Weights of a small GPT-style language model, trained from scratch on English Wikipedia: vocabulary 26802.
MLP neurons of a small language model. Each row is named by its layer, matrix (down: output weights) and neuron, and shows model dimensions 170-340. Each number is 128 + 32 x the weight over its row's rms, rounded and kept within 0 to 255. Numbers have three digits each.
A block is one neuron, or neurons of one layer that tend to fire together. Before each block is what it responds to, as a language model described it from the Wikipedia text at the highest values.

Description: Forms of "be"
L3.down171:118130153060169179120094114113158133106114133165139181150108128167159114131139167131135027111138177165119137147027155058105051183085134094127129162190142165108099091122097165103069086152148163104103140160141130129158157116124155122141126140210126159135130149154154126165133160104107208112122156134148091089105115066125132162180126140168191071144066054131179106099092161196175136126143163129101110145108170202117127170143092115092098097129177079104151164055190153131108117157063104081157105082152090109088139100090
L3.down479:113091142082122128130098050165096176127120130112155151186122144107149094114113148122082088091070139144085119154157127125128102148177119166134117174119118092150101079102174123097137107144098103114141125120120105118132108059143157157145150174141143162131169073178167192171145172129120134106159077039124132078104157144101148161165143123135199134111111130088138078092092057107155079153139182113116108189070132126150100179101139037176112132074155121167140147078068111178163124099116175078067125121154104135145150175096
L3.down1489:114119114098133119100161132160121152117099174072095142100102136097145105182172136117154133138079137110116129141174141147107100140097116171094127131105115122117140128136135146125118191167132170109154132189174086171146171129133105066131133166105088133123078145094119130189063099177093172204140165168123158102140089057127135109123097144186099110125135069100175135151085127151155086161133110147173078134118150212151153119085073067131103087152097117145117150164052116140118115102128110168166218163131116110148131169070
L3.down2012:098090175147112147103199121154128179140128114143154131190163149135105120069133119160120050177176125094123136129138115134108053169097116150161112133110084081125110125121145134121120171156145148119104143097097135130125107063153131104170173101178112163132151122092123160130088163180094100147112083114117121120171126110059131103129051128164131095153127112108155114170131120144164145194142170095151150139130175163167217128090138077104073074118135131111093113135203118155103089099092199122154161181168088115152099120101

Description: Proper-name tokens in running text
L4.down1491:131148170136128138121208101164118168146131130170126101125199131160125103178140110123152083058151158124169151131082119097126151175101086107114086133088130158128161142144203108136177167114115150081112093100069104166115161101166097100102142172156114156135071129150133109145168105168116152086132252110165094092085143108146085159182067160118116114132184161110152126099179094145173150147158118094118091140143094171192115127102115124141115116129080134088090101105141133078102133095115157125108192124176128107141118151103
L4.down2013:129101154146134117082115130110129137148197118099123245073111141128115155124154153166165121129176119141090123156090161115133126156113141172113063152107110111124103126128143140159134106102155125156091051214108126172108151160142106145151075105153136130169129164113105112129135149090175086161115122102180133125120124109083134112072155107155156146166107173083179120086167109178137153114120138133110098115045143132074104153114160068122146120135106061063160096158148115109136135112090057117176138106148161090174180165104

Description: Name tokens after verbs
L12.down287:145089096077129120118093120142105155091117095175151128090109154160096126123186093213126172130137098131139095104158117162083142145162091124116188136113134137087088066111126177125139189105152125210105100102092143121127143141163169200120092141152132162118084115148148121154147147131139113141090132147135091068149133145167107155120098117084141104131159071160108180121081110085140133105107108105125136081179104110116143101109107121111111160121192153115155136124164117140165112097141144137115159094116117167116131142127
L12.down450:159126129132138098109106113093186148133161143136070140114149122107140139143121208118180106179131096118124108201116128086131152070110118194131155124147130089091178095113089140122136084142094165140116183159160126084181118117174120111172101149143078124138136135149170122117158092127143149147088098101169112095112173104170144093119063148068087101123111153156177121146097155129138120123127158184187186100068088144096205119158124121153154095161080097161042114059156115087139174097143094132171118190106108100193091165193
L12.down588:100102137144123132089147197064136146107146173128117129118084102142142091122156109119173061161117189146174182092154123187120087149133104164135140113082074093143148171141114151114095137134145145181024176142162134084140122103193124088140112133118124084110122159077161124153120167113100143083136179116139098077116162075101128111132068076115129094134053130122109132103081113101124125115093093137161153132145138128202174111113152175135167070128124095158092201153152142113122141106163135166129103117149082154146122129156
L12.down651:103143122072181167063132117158151153166157169089121132132109084079126131105168151128135070136147130163064126153175117076118076136165102118097088153118134172079131115138051115161107083097180126120150104163226133144141106160126123178136104156128135168085104111120133075111138183078177157073120118168170155137138133102151148109132088066072182194151121118059108143067120125067125125202127110101115179127132148128134124143122134127147067166091135144157092140144137076181162148140119117185065166084154149191127118137056
L12.down1221:097084051109129118114135141133120144162104111138171149187137122207100096124147169121101117119132113142076155163140105179134136147106119132134134094140137214097133113126159099129098158122163129137118123162134110142141126150152115186111131173129148121179060151144078130145174187108129120163085137119115136100101096188137173168192090135132111128109161146098107122148109108105125123140113081150112121181127118135136100157098125134086152142108106113116142134161162176094134148119074155173171112135055054098150098098133
L12.down1327:134139180165139163111064108147128140146058079137068156121114091090123105156081138048060165146140091070126181114154130126107146121158090121157085122091118132133159144124176088144123118107112132106128108135192084120164141105155087103159109091137113091106170152137113138141057155058138106152089149137108110131101132096205089124133070144132074103097156137110136125134106104076092140130099192110125110159163080099112134157095123155127151144109119133118168135164116080141123155186133070133123140144125181151135131168155
L12.down1702:119124135140119190126091082189179169145142100138110146147121134134135130133178144103159110100132120075113141147108118203149139064110112108140183139130156092105136125080125134152098103114171123119143134142123118174100155129041103204071076166109161091193117106136045112143137155143083122113109132113109156121110102120109106165100182147146196156178133188169149114164156147118176136118162071116148148155127124057137119142172125122106125153129101113140125121080123180088122188170136119099142121147134179133157097148110
L12.down1707:094082062142139177046123097202175146142091104157134129188116128176125097155152161165110103115184107174068167111123135140132132126129107135174161160126119113131116111059136100172138134104101102182153097154171108122117091164121069112070095176137090097193127090047076140128062129118157103092167135094109128136184150133123138161101124148183124068098131074069182118164086114125167116180136086154121135153138081136179190173113148094122140154132087123123122113094090113059174122095111163132120124110145073155108135134087

Description: Passive auxiliary after subject
L12.down207:089134110133116101086173141147075154165098164148126145122145109213111123126174148152068164169162125097142144129120153142103139138105116171116121104121086090142111168108149158104144099135104187163171180076097141082123118139148125143134134184116087133122140127154119141133115169155127162138169106099120114129136137093078163123106051117186100122180203206064115121148173146073126145142080142092194104157118168171133127114151137102130042109124130140167144130104113102112124127039139103070130120150083086137126105093110
L12.down695:111134122113135128127126147092181171169114115144111094110170190178090133157112164082082048118123096212150140163094082120165089119127150150140198083116093137166104160127087163102149144151130142153104137124130120112136116100065152117164129165149100057186075067135104107170109104088156112058104097099157123122129102105082186091114122165153118163134141087075192142136133143131162114174127160124112159102126106130087102126109175096187103117148126118147125093151084141137101151118084140155098141077115054082144133147078
L12.down820:092134119093116181118114149094117152106131112124119124162136156063098147119126139088136099124168069160110114137089168110046149117129146136044176124064111120149071140098151162188157088102183090163093137118133144140167104174098162131213104143164083159122128140155133153108071104082155106165113143132075120137153096112143136110122142101167102148087138146071086144120138118115162123131105106174088109106161132198105108153087141134207074118205168134198120118062127079121160147124115099195153129152191175137109202135126
L12.down970:117135183169144082140124126110079068105131147092126160091155131153123128122103126125115140143096090105157166137099145117093103139123072103116113136109139125135076129099161145163130152146192173135093179138136152109127148142135117149147173119157139128160137098137084126119095139135115115150177113099102190161097166112126144158136077053149169120085137167161145161093100094096073164153153094158115146205123119083141157181075129113082103073135130190198096071097101214133162152080075105117158083095123105157081119070134
L12.down1079:150139102114141120146109127102118118157075122100123130126111174102107218059097131103176135158154091135192139128110116192159114119211142122135094144119134130098192139107099130087091139109077156126141077102099142134146141174131141107121169165134094152172124107125149183139171080149162129151126177129150104155120086108086205126172153175108146147094106157168114153171131174105110105179096101166112157154109047056126083125158104152070084165142147141106171085087153132124190113137096100142107113058075149142137113127095
L12.down1313:109069192098074115125101093110107130155160142070135134136123214175184142109083160091154124162111097133098144129101115152085153164167173160102087092100157116114161140167181135162181146145137167105061122136141146123086165169171095133166135143184090094139137108110155131191160117069086158033140150111131141144134093140085158068097105114151204177119148086133166077173123127137121191157157121129130079152134129110156140155101135146139025094078113164136133097055113129141157084115106180141164122155094117168132185189158
L12.down1666:087108113157128116131149158157099149043098087134117113101121109101143114100156108154148117156100140130092166147131141107139151143136102177168150143119136122159141140131080118133110139122113169095139151064135174141122076150116134127162106093196091125113096166085173159125177138132170204084159147139120157103129168091129131070120086142193104098123160126118155142099125156130173125133110132106127126128081121142093115165135186115132032075099101118119176099148099120088084134165108112139134097182138146177135125075042
L12.down1971:123148116126149137106134148104117135100057142131145103064101137136094135155154164175105152105113109127107155136113148125112085119153118202123129111127140067149081177136146132117153140139113113145199152158074118147163157155117161086116160103105115139129119132171134094080143173142174128141158128157108073100114124095173172125153142150138181180138154123078120141116061081116115125149080097101130123119134125115182129189064103140115057135178075074249094191152126133137155174172104108127116143118136073102158147091115

Description: Place name tokens
L3.down621:086129152126136076095190104114130158110141151107087177129096142097146112117102142086132134104170096118127107130132121107146159085098125059094172139164166127114116168132136110110135137139145166135106116109125191179158140145183146086119154099122151173121143112131155092100189145091145093139169104169122111151094147154140088082121191093109117094122169164132184119111131069253135144150150119130078116156146114177187100132113152110161084115154154101104118114130147113118176112124124192167130132136145146201109133133141
L3.down1086:173127073156105149086142125165107151102060190094128148180064099157121136117099128121094090127126062182133122089079176158162095174097166113155175153149137152159121126094109114154141123087124117181094142075060133124091188164130085131093147155164168091149165174130173154106117110094173119135123140144176181148070058024111138116204160103141127124146100101162067079126190150176135143113176086107127193102139118101112101074146170145153171195172127091138100103140097128115146081104133123165132067165103176219085130138137
L3.down1117:135109101162091140126137070156148141125116142143099196148160144197183128117097100163155175116087063140143150135113170106059132096128171170129181109111108119163122117107213094113096158117124125209092182190099198192121180159222043094107154158095078094154124074079196151102117147096217148180160123121173090108073126100111150115125124100094107027157126154116167074110177149059124126169167117121131119094101144123108143163131179057145122150150074164115141110160059166147135132061070134135130109135163119129152131144103
L3.down1792:101133124137160119109161123174091103063120142158164187129117084114164101144098102127104102086082107106135106112137103082088206136125132139075192122100144173147144157126162133074098110080085142150159186143178162115120113104105105082090184096157134092090099115098141123114172112158103157131144123099142119100038135104120180153159141120088218118030107164121137112113140102115134128121099120139174080121113190143116103156102142084147152087080128126105072144088134117126158113155125122125090128140081111094139134164112

Description: Causative verb objects
L12.down123:107099135161155197182161087146198137115079088150159141083144157169111008154108093158152078095098102213095112190108097139133086165155157152093143148105084169084151191091119141119154145158119108103139108145100152142112122142198142154095109111173102199169124128096150132175089153143114180135114094114097127194112094157147093068100103154114121118110085176100084199103196174154139104134152136117133111128118139127125108143137183047107084154094093102125138130144121107105088082113069133149127050109121117186118193091078
L12.down240:108185075182106187052115147121147124120103177076153127080211093103136095144197167128107127128063131130154153193147102109119154165130099108121161195096110187109086127129119167119112074117143171117162166105084128154128109125104102197127108136136129175184052101096111163144071125087089139101164169082121136110104153112143206092126116131084132134103116200081170121115113143132154113137106171150128104094171186143154120150136117132134067083142099133124116153111151127125100123131159123130150138103169167103116081102113
L12.down598:117087180116145094101074146143102149117094154119133089143085157136113122149101144126144119100148174101071151118107160154160132164106151142157127044169067113101126152155176095212027124112081106084131119139141101124131096106083188124171131106121154142115177108162150105091177171126148098063127137106134122185059102073057114057129117099159141104068109099116112085073093126169191144124117126132126092018136126042167090128128088176108161144128108120113084192127056123152175200169113149095095115141128139123072157109128
L12.down1114:149098142097088129117089172073149142105115136088150175123101112154172120108074142153134132133151108111128075131134126111175115095152215123096143144117063065145129125237112062133127134150119138110165123151120107116100136074120119132131216079125120135110109164122085145093119114119115121105099125178149114144165145111167162113130193120115137138176142089174170117158088150167147126155104140150124181113120170126135120162095096142113133154165125130165135148082178198144094045130030104112118131167100175098143174092172
L12.down1452:115150115146097065072165153159097137075116171179089111136125124147089116144145131105069131142179095064133142114131149134117132112147097130150196183141082114110157100133118094161056112148063077148139151103064157103171167059170140187098169099125173076144099115094164103074133177084110104070124164165131081139070110123136169070190139074102094106149119108112156105124101152172106113114151173153114091089166098162130114160099131128135207110148138164117067205119134138106098140119059135086056114128140097139113152120182
L12.down1457:103064097108142145121150157086119169063093158103123170094133110143111137138140159126093109070138107138134164126166082182150144164152139164168191118128090098093142133180156144088146083064115093136152116139122112209109163164122140132101160142137149148122118138170071136151135168127148140069121136123151113133122126193172100129131179112143164129190160189142107166149079097104119072075111118108112093072105117055195073114120095102175121112166106124114123154124104166123156127139103135128081077129127145152063133136160
L12.down1699:102160116137153080070122129104095087138098114162139172129115115103145120118171148139127101149133105142133107091138146174090162096159196167126139203045172106164076086117103136121150130125124150143118107156172159089139156086178097074099142127120123124127134106157130070073146121099153134133102122128113220104130116110078114130157160159125157092096130154132136082121140110140160130143124126174158123139103155139140127137132091144168141104217157167158160139139117112119119159134078108100142190197095154117093139116093
L12.down1743:108072114162126137111165126135097144106058157113135122105125162137129110094149088147168141121110086150145089149126189146168191186123160098131141128155121101172115092143146109120088111074113079122137085163180135084137099196131178120188167076123107186091082177117131063125153089098169076218107126149146133124142110118138152090117137163085173144156129105146139125093092114103158102112087167134074061088088162093090135096150154161150098152126145128114096190151123141158129154115126111082165104130115081192132104105077

Description: Place-name endings
L12.down630:080124099096118130114130160117182108126125147131115173101126103198107136141184165156136113089142135156181181145095107089105110122086159138127156077119078126130202074176157091079162150177135141111132120103104121169115187194102155156168137077119148091161130078156156159086110099089181087130098073185053118150113122157152075153153108064128099091170219110137083073134136117132082177141159111170119117138120074092124062155078120142137135072110125139134107149167111133145128055146138164102085163154090121104166126109038
L12.down874:158106108105158122066088116145112128110149130123103140148102120143129150130084152105168105117102108083121074180130135107123122138137166137162082197138144076139129124163127096144131110139116168156121055089168121211119168117171075131090141165122169059120092122117125113131081108171175112173101107154098181128099124125104136151174120153089122090113095106139163092165163203156111121124152142148122166164125130124112116165154110058095095116129120129176100138115110207139108150085130122102167114192083156098154123140096
L12.down1026:149124124124138178110067147180130130158078113165157139155116156078143083156161117181130151111080108099150080112133101169083116083077113108141051190162132114165109087147060092151085147095177159169051118127128105112103157152091220132159175126128146121147095154135145128143140152109184104072133126101153145186095150104109118094189081137111141102138111148137138125166080131121110107146106144121147111135065089149128095132093100058126140072140108118177132064186088100105122101131157149093127164151074131097137203100123
L12.down1252:111156138105131146119168096088130139158146118147165166118180111081143115173146132118145123118180124071136138132139129211081119127126124127139182083087122122105058109149126134101102102125109162116081150085089128139109151103097125170102157155152109117141123167151139137125130128122106138138161084116159159197130133113134130093128138144174132102139134173104110118127105136140097119134111129129162146139082122140163103142066116075112128190125123106166063079182147059184117137064084137133135114116142170097100103152114
L12.down1809:115176135116144107104131181119134129162093105153133095161095138086180108152090133091145068121132150113134081136122093071114136089115091135164161093142155133128096129042118124135180126115151144103126081134117105140134202108159122147152162166127117161136147150132137140147160117093147187205155145088159136122160161112061136166129157172144145128124094089151155128099148126132166083156150088093067176126116075127099092155166137149134161127136143062232113092152108138182147136133077097155144168167170130136140059059165
L12.down1907:110125174106080078113079093154080105099120151132142184150181175087154171080099082145111106126125088121154126173087122156097163135122159111083094143137155147098123067147163104091149218088110150130165117124142097087076080105103119157145128115090201093152078146137161107128185113121126160098104171133115157115141121163146118105109113115122147086121189124146120093078128138164128153140111162107141174113155142118198122070171101130076076111166071139156119165113138107131107125131178134147156125126145168107130183132143
L12.down1958:157086104162064162104124192140118109141102080198117175148102140163160151115133125146096104108107156136142146153168161103121120120107109058155110174159115192123092162100111100112128183039113120108093101150151169130080125129113080081123110119117175060164126089153164129078126106067095122162142110035098134192133126174145085101146131185133162110132163144161161121146143159157127165192219116127101115035104102168159109138105151126161115147090096103149129109150116118137111129135148108125125130159132109148103134140119
L12.down2004:092127124058188145123087149188126092118135131141144194110036133141106178125107131117125130114160107094111141175177069118102123106113141090114118102159165127116092098147145093163103113055080168146144080107167107100124157111109086112116126164123090136122140152094129127150119140080182135127126122169175125160085121103126149193121118131077151157122095150145172148112107070171100106105158104201121144100148095129131171140113150083081121142068142153150102157150085189106145157087153180133164175175145174096142125171123

Description: Word-initial H in names
L4.down12:142135135121121165168133129156136144091117108098107126134079123139112127091102103100065133130138071186146140134160121122131146076112195125138158127140174088117142106145105081162138148133126121117125179077121125165134083137158168114166091172127059133074167138138089154165104172120114115100155189181139124074141086144163086091128095137120092132159087191164129117126157140153169126093099147124091120099101123078129085114159102149133102135106131140135134121110140147120197142110112128111139165060147133132194141111127
L4.down154:112117105092129145113187088164118157175068102179111157127153124093133107120143139134151158120157097078121170151118111063072160149133127119071100153080115120105119153174150143110123103133174136112092147182180144148119159090089146140113118119182142103110119083125124082101185130139184170144096092105136097126122132199170127094194093154100135153150157140107131126190088084104122196114190059157104094056110120101150126130113148072091161132105062145094139165094125100155045132173179138139087130107096175131148122109148

Description: Abstract thematic nouns
L4.down989:150079125127162133117125094166160156129148156140103123125175132121096127087122158105113091116142081111097157086121148167182098133093078128116114180171079122155078115119097128159135062128119095160144163120097134110163115094121157157117156078130079099099150130185138146104130123119143136169124087057121056098140119073193155065062137121105114096078139134186116091206137133169132112097144123118116146114103117092094154144166117111155143167113143085125143166068156176096123084153047122118146103193097101042148096192128
L4.down1470:161137123099117097089184079114087186150157167172143138142173095132129123161128063177165171116127112085119166142109119168090113143148205136078152162163130099094127122051074072159141104183069167181113119117066128124136157156096114070147130171147166171133137109164185163099118121170182153116175149136154069113076147118165145128093143098137122162103121130139136089152150079191131175137070127092130092144161121108122148147113174145113140106078096127118079056171110144082140173154124108146101099060114097120143088086160

Description: Copula and role verbs
L4.down856:111086147147146143073194109159168124127098114092107205146142107128120090122127142174140116187117161097145113128140102096102083148162087093133150160103127098136097139053150157112141165131112133185122154141154138127158162094160158133174127175165119163125096158137162172167120085148129109110142095086100170150104190069091146160130055140176135131155151094140178101127100134123173127151077157090159169122116124161103070100075127091089077188120128121186131140144148102154102136130061140120169157159162123089129069156104
L4.down1216:110110196194081133136175131203190128093086116173103213173111168130103075127157144195114083132141169139126090118139098123073121127148122119144130097141046102127090131123117115177045151119110134177134126096159113145150120123178104136145155151122069162136183105099118141158118119124154101119118076139171212138142109057092139149150087132190142096129159116101179099108134160118145123202129123121154173079169131143113139170150131108113105111173079145183108123101138161126111126148076149123070110157166121084180063144061

Description: Country and place names
L3.down22:141112101106147115114158085175105104098113111161100150129110095086124097135113126111121112147107148136145125127168161099126197150130169131123134136092109127089137115120125108115108148116158105152099157167111158132113132128127146079125114156140085092169178165107131127136128114046142124227178126109133188104126140077190133124146101116206132136170102105147146128144149126157159115100133126140121117114098114126136098098138123123102121184117075117120125128123103130140104146107130120129136106098121152174115143155095
L3.down653:106121131130108187146145138114113127101166129120140162030152121122192198104187124156129176149181100176182163142169136109100152124154111180134116135076078110133128191075126120069104097130138120136159129062091144113152145090174088136150108111165136110119104124114175071161097151157148148188229188156122158127136081099075145142210114151167127131167119114125092142106064160107131082102162095178120099177117126126140148133115154186154137139150135164146126109146051098109106116089097140117085128122169065176122118117058
L3.down807:118123055148093104110162209143141098124164147147144097111152164157106091131094169088136129155103136151137118177111128058113116111141107120217122146157147167125099087148173177137132172073128099150152128099153064137129137159158093138084117149156128073175172115126107110100124155139164145111163105086095155106130120122151142110134127168093137108206116026108173096089138133124120213159128118121093099123114128071112121086151125112095146131157171088095158159101093125130185115169152033111138111136179154128140150056180
L3.down1509:144091178152101127086120137082139111121156125095149110106077091167200113183076164145132142195127160153106150143124166125054154113068106131122156140093141142146144192192144082065130144098078093157079133076121103140104128154187134149136048082158104116145143075142127176068140145104097189159147169140126120081101050097151123044116161129060168086117148099078114077159105126111127143141181145120136107096083160126210161117160107144118080150145174076133141151122104149103176111179132154121078142133162199099116147124141

Description: Pronouns and existential there
L3.down542:154127096126145135101113133169137123126150149084154168081127117176147166150168208129148175114132112082153128128116129138164154129114164159060159142144091082135123132102128103154068100114071136109134190113164119159135114121095127161122144155126134161125174068104119169157101087113108056073128143133138135142075157126101127091085090103168167149089168132063140072129116152094141146191170134111140147111104096109165131111119140114174157134198062067138081180122117155094092175146171130171113117074112164109153116095095
L3.down625:137118078190158081058107119169104097122062138143152138136177120191088094152089112113156137116169113155105126092118177117147086148128113133102083194103119102112123157170128112087111155168151167149097146139096142168100134013182089160127078121122068138111124101104120081166165127085170074175137099115105091167156130116123151148118112093106105109141068158122134126125108180091156093170155116069103144174122097164154124084112100131182129150101163116141073170158087142128150157100102145109094151104138153157113172159118
L3.down1501:183123168166095180155155110117169111201143143151154109058164139156117089146136121127144098150156115081132116115131107106124132165098169148150152124134052116144151119106126122065144142136106110108089131169195130138118114086159101142156112127167109116149108154091149082121172119158130105107156077122103183084120136101138165057164182106160096164101165140123171128098103101116103145141102143191061129126120160126153104052122102105151162136165091130130154087132024146114108112160163080104102132151157128107100114156122
L3.down1551:181132150080111114144155183157145134138110146095138168110153128151103177114139136112136138108086187144059105116149132101184126171112176145139144151142076114139086114084102114109136105093093179147074155135128123174145161099129134143145150119104130108076168120149081111125174174148192142153135169100130169021132059142130188131111099073166107089129143142179094091161064176155102140114132092085065074094095244140155110112120118111079134127124156141189160076149134131176143127118146087144141128070116108124118155151142

Description: Passive past participles
L12.down230:145136153143130129094128158134075096168133124115176086133177134140105102104145114164154113117112130123143069120117150161165119116129169071156136094174093121054189143089135111144128173157154103122177114110121122125154183119105135192089167164188128098124160123083139072067175127080137120129121178147109118135163092123141200128144159104075147112123155138115184165053146092158119154081091102059089096174146078108137151142076128092122087182098133103186124185112181109112129201165142142111133153148191091132079144137138
L12.down926:092059101159206152110089122157134101165135145153110087099091086091170102084119057142151083158083121185143113154116129140159098099127139184139134103112086150112132148105086087185082156114129133089159105099164190169079127137158115183103136071102060062091160138176143075167136071146138166115079155136146179144107144130097124110170137154095120121107145156156167144090099147099100159131106143128083098081099054114123160116097069124154132149109069121090113144120138167180117116141110090081125114117189160111175102138121
L12.down1346:138132135133157130166090130191093116146132132133192077132160078094137197175104089164132141139142193105193154159116123176171153132101091115130106143197114176132185184165183179198086100119160125089083126116107102152139087052102097055132097125142110142147146146150178180107096084147165121118149152138178112168116117152082100152120151127115110102123169180095133166085123139111108154145131121145148113075134114144162102082121135119127145086189174108116141063130081136130106124073068120152150100129137089174173122107165
L12.down1506:103068115158094131151060182062136152082111191187119122117163125158089169122107136193088159141108161117105161168161130136205125078153129155100151082161167130081118087142139170130145167157137085109138152080170126120104109135078160174138148080121128144124089124106089107118140101115085145090130129108151176190158120146155067089154116180065149142134126070115116139066155113134125124092113115092095162122173138089126152131073158178146075216183146131133060169166166118092187106072105083122146118133126081087158030111112
L12.down1685:128119132097083137104093098111096130161132104123078092148099130221089140095135101124159106096094156136152085096089146093157172130193105108124161064182124133117165126117061099119147074116198087148175153150129113150193119163126134169135183127112170143200097154166112083076121094124160139104075149177126192163134079151182130125174140125105129191142114141097174158085150158136124131096138106100131152176157133153125108132117135171128060146090169132149107140171108197093167187207103122137152093101143137092144169110103
L12.down1756:165139169168102168119068102122107189130139081096162145191128143192109151082174133127094117157122212114123125089095173108118103145138149105158138168085170091141160081090107081086058084099112111181190121119129124117191150148125151129093144129181148158148143071133088077109134111110196082128136086074141166145097058155119110187119207134098176095106104103168129153170127165149113200124110099168093183059139150135165070154120170116170074190104096146120073142128180092138121136132087107113143131130085148121120160141111
L12.down1950:148109105153144152045085123111133163180146131181188125146110104148092132135124132099111104117142116193072181139154149143174140095168142109193098102156085098095128112132140136206135094097135101104137102141127132142144100117126105132133138062140131076128153096147095141084141112123155079140098112097123142151143126132123156145143170112085128092138088083133125116151164161123127138158104149056131062159117137140134165126117138160138156158098144160139155134177148194138144116111119191115109214118140144082135127150123
L12.down1964:128118123093102134104134137148152129098118153146133141106152147120096122137152130123127151179145098083103104137134151142163146129157175088130174084153101151150172130145113133105104101133128085125161150148128089148119100213120167161114118075158122216138134112140140173134085124110141135085150124124126139127160117066125116091139105128077160115110176086141159098153186140129092128134123117110129108112109115151141087099092174125170067207178227156149111145100164134120117124133144134119091182122085174112095098138112

Description: Closing quotes and participles
L4.down424:129162133117104173143091118125095114155095146099137125139165111128080119188094044171123087098177160142160112190159153070152141065209109160120161152098105167154128087155139107148104146169090134116112137167126108150156142060079141165125082094097110149133144094117079106159058154135131170075099087117150073146148140148151175091140129147154113079098176161153090156074167119205155103094093118112111153101168109164103117119119118101144081114100122168090171154108089093152118085173122145097134165160174089136128134151151
L4.down807:137117053094084096126117104143114111057119103117131136139142099119046177094112078136122141137066133130116105132123187125130125105164124162108146150108093123077108141163130138102112161200157145102108082054117092140133118167158072184114139134105097106106113099164130137185117104106139118109138120087079206137186144171125162165166215150164165171087122158081130152123128117130151072075147121129131159089168227087160117143173109093098089183143117086073107095208096118152121173117116161180135172049154108156136149110118

Description: Past participles after auxiliaries
L3.down223:136145074120086113136055117120117157096096130115172134148177122152106129050176106147128144145066123170121036113059139165133194212145144158140156104147141112121194073191123098105123102145137125105060100148150053076160125148137154128149179052137102105193142111156131113156139126141110146176154168172143177125104141151121147082125136112123195111161177152097175162083119097143147127120150164120149109154157136068149095141104084111147103117152091109160153089223169137103110138130127125072098137043118088141081087157073
L3.down659:185158144092097093146132095117123112124126118121137118103100143154147119133143118105095166143074141098126099098152162109107159183150109096173096136165107085156099114151132114130123158171194135094094110134085097152125138142127076101197172117124102086168142170171171113113099083146213128142163075210096127125204161132120121110203097117189169138116088144108160150068123122151170142091147118145114170085134171082117087116106188098101085177224147133127105059154139199107098112168150150147142123112155103149131093136094
L3.down1610:083163051112070093137136118084165077065132141070128157134013099150094103091134134117159155037141117156115109083103152081157143209094191120135168143158153108126104084176156076118069116120132124147144101155107073104150129127157134163189126151090160133165140163172092141133183106142079089114090106098081138139147137118168174137127192175081121095196105138086164142100145143101155154095176119076132106160103140137143168137084092181115154148150106126195090114201142172090106085173082153114154125154109154126118120163102
L3.down1838:143158069104127115117104063099164127110071148120148133112137129136098126094182140103150120115079094156175032100096155125155152163156082133150157157119129074086196105170117147111148163172132055139112147150078130126170152141131151061154164111100128118160111096212121169171133130135103138177081124165162155113090136140165142151118136153107184098186096117157197175122075115140127147131159124115142109108145143131129118150072088154128105104143084134206152098182137143120139135142126118117118144112110085115085101181067